config.yaml
num_hidden_layers: 13
hidden_size: 384
num_attention_heads: 3
intermediate_size: 1536
attn_scale: 0.0884
tie_word_embeddings: true
parallel_block: false
init: "normal"
lr_mult_down: 3.0
lr_head: 0.0135
warmup_steps: 200
schedule: "wsd"
decay_shape: "square"
batch_tokens: 131072
train_tokens: 698200000
MLP neurons of a small language model. Each row is named by its layer, matrix (up: input weights) and neuron, and shows model dimensions 256-383. Each number is 128 + 24 x the weight over its row's rms, rounded and kept within 0 to 255. Numbers have three digits each.
After each neuron's rows, "fires after" lists the tokens most often just before its 100 highest values on Wikipedia text that the model never trained on. A number after a token or word is its count.

L4.up1026:127126150154104124141102105131072080126137124149170092132173175142116140115144093152131186133136115138155122145128115118105094110116139100128120136141116133143097141142100101138089147115124143134107164125142124142136121129139151148140108146176131137126124148062143111084112182127143133135142170100172099156149128106159124163158157125135153120112108143128142146124108086154089126095110
fires after: " " 47, "On" 6, " On" 6

L5.up922:126141119136153117144159085103166138205108145141109134186095116151145155162121143116116126119086142149118096133107137140150134093103131118167128101123075134124156154147108122111117118168146058128125164105125146145159125168148106126112126143173121147143127081137177169135130136128129133171076128096106111105130115090135131130126132173116142102146117104133137117120147122134131085156109
fires after: ":" 85, "," 9

L7.up1442:159128132107124181144092097096110130143118121131095155128126126139118161153137108135130170126123138159115110125145107115118122150154135151144142135150104109150135196128147133095131081159160156131141133142109131158128137124127104140087101188106110165134125131143133153093104133136171139117162149111139104102139116110127102115149114183155126124136166142140099131100157132189120148120136
fires after: " " 48, " was" 5, " the" 5, " \"" 4

L6.up947:139120152134165089074135137137099165115150131155109121121125117188067109151124104157093090129127092133185160116165120070127129147095130064128107104129141102107127153128170117178163128124125141122109099129127118095103123158072137165128094123126110097121117113145101140161125183120144146194091143125172166093136132121158106119128121076143122132131129135120130130107151095127096111093170
fires after: " the" 42, " in" 11, " as" 9, " a" 8, "." 7, "," 4

L4.up1519:135124093170091118059146110144110121142146168112143126112113112145121107112139117131154165131143143157094162143135134099123158107116105071112149112135094119138120153117165153134099080160108119113155109143104132121190127154108132126110093129148148090157096181123172152131151110102140114145089123141142130121132160148110123075119135098159147119123117114158124124132168133141115130089094
fires after: "\"" 33, " |\n" 23, "." 7, " York" 4

L7.up610:104113156105112125173142154109111130160115154136155070147122133112131115135168157139141141104127119147162141154147121148153157107125087120107107126120137139143120157127104134128139129140112151128131096140133146106100117115150141139084168128126084145109118143102107103109094114121139111105140142129125114118130106110160118075151155163112132094155113148117128155135140089140074201129120
fires after: " " 85

L4.up1292:142130119140140137115120093063113110115137116155155149140149107162082092114147133155101090148084135132143113160099140104121135137105089155130096142119156126114104140149129136109124096142139093103121132124104103120115157118124100135128128097144134117168132106180125135080068157132159137145109138143187153167153123138144120102174147138138127146171151127137126146074114131124116105135165
fires after: " " 51, " |" 24, " the" 11

L4.up1478:121107151134147133087167116123117144126158086133141115126169144134151125120132133159154117160107095130150136079069149126165099102124083151124138093150178167129109146165135168132177095101154106148131128143155121152115113090113134104148098108135105139140135115135094119109174103106142156178136104144109125108075123121118094130093130107139159150112125129091186133119102112140099123110174
fires after: "," 35, " and" 16

L7.up1446:139114167122101085139134118140110133128109135131123095137116094132127111112167124120121107124130135193111136128105083136100138119139095126127146123105101182127125145101171141152111071133129125117152151112120177134153122124130056106114142129153096142177136167119096098141100102130149168102107143115207113102169139100136144088147124139159114146162103071130133141109094124127109117112130
fires after: " " 30, " (" 13, " −" 10, " (−" 6

L5.up1084:164094141129187120090119097127148122146085149116124159128144110147165152163121170167110140109147135090118129165112138148135149101160153145092140155118108090108111120137130114124102135130085140108136097135081154087149119155097155138102117074089211119165121135146140118165094105135173161144120113132122135139133092110153114134133139154137103072144120155119125147132123107136145145102134
fires after: " the" 30, " The" 15, ":" 12

L5.up182:121145124131093150104150130135160056108122144151096110139174191130140112145113162130130150087183112104125149102128166109148126135101117101193114115149122145089144100145128179134112148114096094108137117114128143131144155106120157141152143103108093107122105136147138187137148118122132112138139120141114147127133160133102151143123117119181090123155135092133106086120090113146130120133180
fires after: " |" 22, "," 17, " ." 14

L4.up984:146118094126145106110157134182143098122069134141111135109164131128085149131098099130103093119154112111136106113153128111147138119140128142118138144142138130129108110129115180132123109132129126082150169108113113135134140111127072132155101146120104094085117109082109110150107120109144112130118117125126161127090143172116100165177124147135137161128122143134161155101103168151124095132175
fires after: " be" 18, " was" 16, " been" 15, " are" 4, " is" 4

L6.up1450:112145172160103100139135100118125097097141145141108147163124114176124114148145085125134098127104125127084150130091094139147154132138096110116153121133142120172103115120131123116135112142152160160106170102145111083114179113121146116176144141163099100081104163105150128110125080127168151119132154108120120105125137121105151094127125116139083121075115123170128151100122099115119135142157
fires after: "," 34, " $" 19, " " 9, " P" 5

L7.up1213:163124101144111105144118147136142157141126126155113127132121125101152094120179138181129143168132069130150127186155134132132112108079150151189121115131127148153083111135127123102104116130083181164119115122115138122152124124182157113158111141134111114144107142132148110179141123093134166130174158102128107149144125130084091117144102154148157147141110119162171136135139129123141123139125
fires after: " " 63, "°" 6

L6.up549:101128106142094121112201136157136155084115144090141080119072146154156091142131098124116142144139145146155121045131161106124113115126131132151090104115158118111136094086153106104124104128132102073090112126162138093102125133099147128139131121160134155152104147120116160127151142131095095133136111125111177115094148095193168101138124141176140137101125122145119120138077112117101113153146
fires after: " |" 46, "1" 4, " Be" 4

L5.up1182:138139106145122111110139141121152071147124153140105133124124130123106119104131143086139126157168128134117097136111143164116120131133139116113120120144135115121112134148103160130132112111102088118131141149093111122134146102122162092137132155136146106110106141110125108131143095133129141133134117122143123081080108106134122113109139183152125119115137159139091128154153148144132120106151
fires after: "," 87

L7.up453:103116126105108165108114062090106123125118121146117120142130104104068116184126123129160130111135115155106096145154118161135102122103111116098156150139126123153063097128142163107149097155130081155136121132151113102139109136112145166132144123086132128143142148128106096103190132129146130145118145155144141109105111131094162120106097133122142149162097174123139135155164117147137113116137
fires after: "," 45, " to" 6, "–" 4

L7.up1498:124068132125107173136103103080138166166145079101104094128102146156130122168128136144172138071136100103127112109155132159077149125140122142135134159140131119134089119127157150124124131129144141082120096124133098098138084120145099145126137075154067147170119089127128177081107114114141125121151146099143167181117135129165152085107114168173119116175182122108126136108127075111149115148182
fires after: " the" 41, " his" 6, " her" 5, " The" 4

L6.up371:136116152126121150114151166132136137143145122096152121178123120126099159125129140127148103118128116086107080141136097137140128147160143115100152137140093156108097161163130120161095135101132096116122121154154111153113081123098133177146112106140128105153166121125084148146189103142125156133168114158159120148150114105149139164128130105132134123105099157146141101124135106107128115154110
fires after: " United" 20, ".S" 18, " U" 16, " the" 4

L5.up1070:144121155163130145124133116084139129116086140122107121106115132101130142136100156176166136159124140064110163142087112138112171155141102140128148100117172142096122119140093152142130097162151124122123127152142135109089136121112137134101094124114147129108136159131142103122131104149143112104140164116133146142084105104129155115119165062133126142138125117107151082144112136126163134116111
fires after: "\"" 28, " " 16, ")" 14, ";" 5, " O" 4

L7.up1344:163148142163115073117131149124104145102106145099132161101166156144122095126161142149129123081157123092146122113156083066200140103117154081138103113137134109146115142081144118159091155108196130119120160173147135137142138132147118144113143140159130077144147140113132088114176156097145109133102107081121127111130137120116141108117125128092176153095096088105105143162124137141116113111117
fires after: " " 46, "–" 5

L4.up334:117101144131100144139127134132134116141146130184116112125173158118117131128136133128122127155147163081156136108188181160118116124135112140142122111117167106109120149141160091113114124132108084101099145121112126135156136143172147128100142133149131122091148106102147144111138145122119115164095126144093131120103120159125157156184099141146124120146072138094117110139101122135099106130127
fires after: "," 84, " |\n" 6

L6.up1520:075147134101120159114093155128100103145135128124100124156108160080127116129104106140116113098126144139125143114119152153066132125141121081079190113093159105149117114117135148122109108171148115138132141126122169149116129099110117151113173154154157117130116125150124135125128116122091165156115145144108116175142131132099142107122126136152116128153173139121101135138117131119130155122131
fires after: " " 29, "\n" 18, " U" 7, " −" 6, " F" 5

L4.up190:137138160138139120125113059182116142095144165110171120122131130119161134110184081162120121151126118101086147142118140138115128126137132127132165132115099125140097134107099165119164115111147115095098072138118164088100122116110153152147094086170122134170111117162103099123105119134114119124132161151129143114141159135160125097133120121143091094126143115084113111113145117142125147112078
fires after: "." 66, " ." 5

L6.up981:131146130160161159103124097137116151160107116164113170083097088158058127162107129126113149111173129100145145143115150115134127098110108147097141128154126110116124102158117156123148129107125146088100102120136093160105133097143120106136131087088105126147124148133111133137131146121120127114100156128122099152086089115117162142132106117130142135092150140113122122115138121092082154159138
fires after: " |" 35, " total" 8, ")" 7, " K" 4

L4.up573:122141097132137173135163121121112096143129156150148133149085149080129137138091133116118125172116127085107110124120154139175156123143152128168142148085133140112127126124116153142137143078150109099123125133125119082123143096136167132094161169101166115132117162121123158132096180109137102111133127133162186119177165107115117114105133097201106130112129122166167142122159108084091135094134
fires after: " P" 17, " O" 12, "K" 8, " K" 7, "P" 7, " |" 6

L7.up681:114129122149114100078152138112122128111152117089088162119094134126168120078134115141115135133179114135120129120111087173146146123087130143145117116153141161126128129167150153123147122127130124092126112154126083105087109142134104121126131145128135162105127172124113124117155105103145132123098146142104145147122148145134085103135106114139118158115159164101134136127120158097143108129134
fires after: " was" 20, "2" 10, " been" 6, " were" 6, "3" 5, " is" 4

L5.up1088:132131139172096097150141181161134125160143131146127092174109104156044104166139133129118139109146121123122149170159162142099157120142154156098089122069126153119121112132124116115121144163136090114171146148126148089140110135127125101131134120087064161168125091139091142152098147132128168159136137140142117140128092110170128119149146155104142149151129104154109129119144126105164154098115
fires after: " the" 47, " and" 8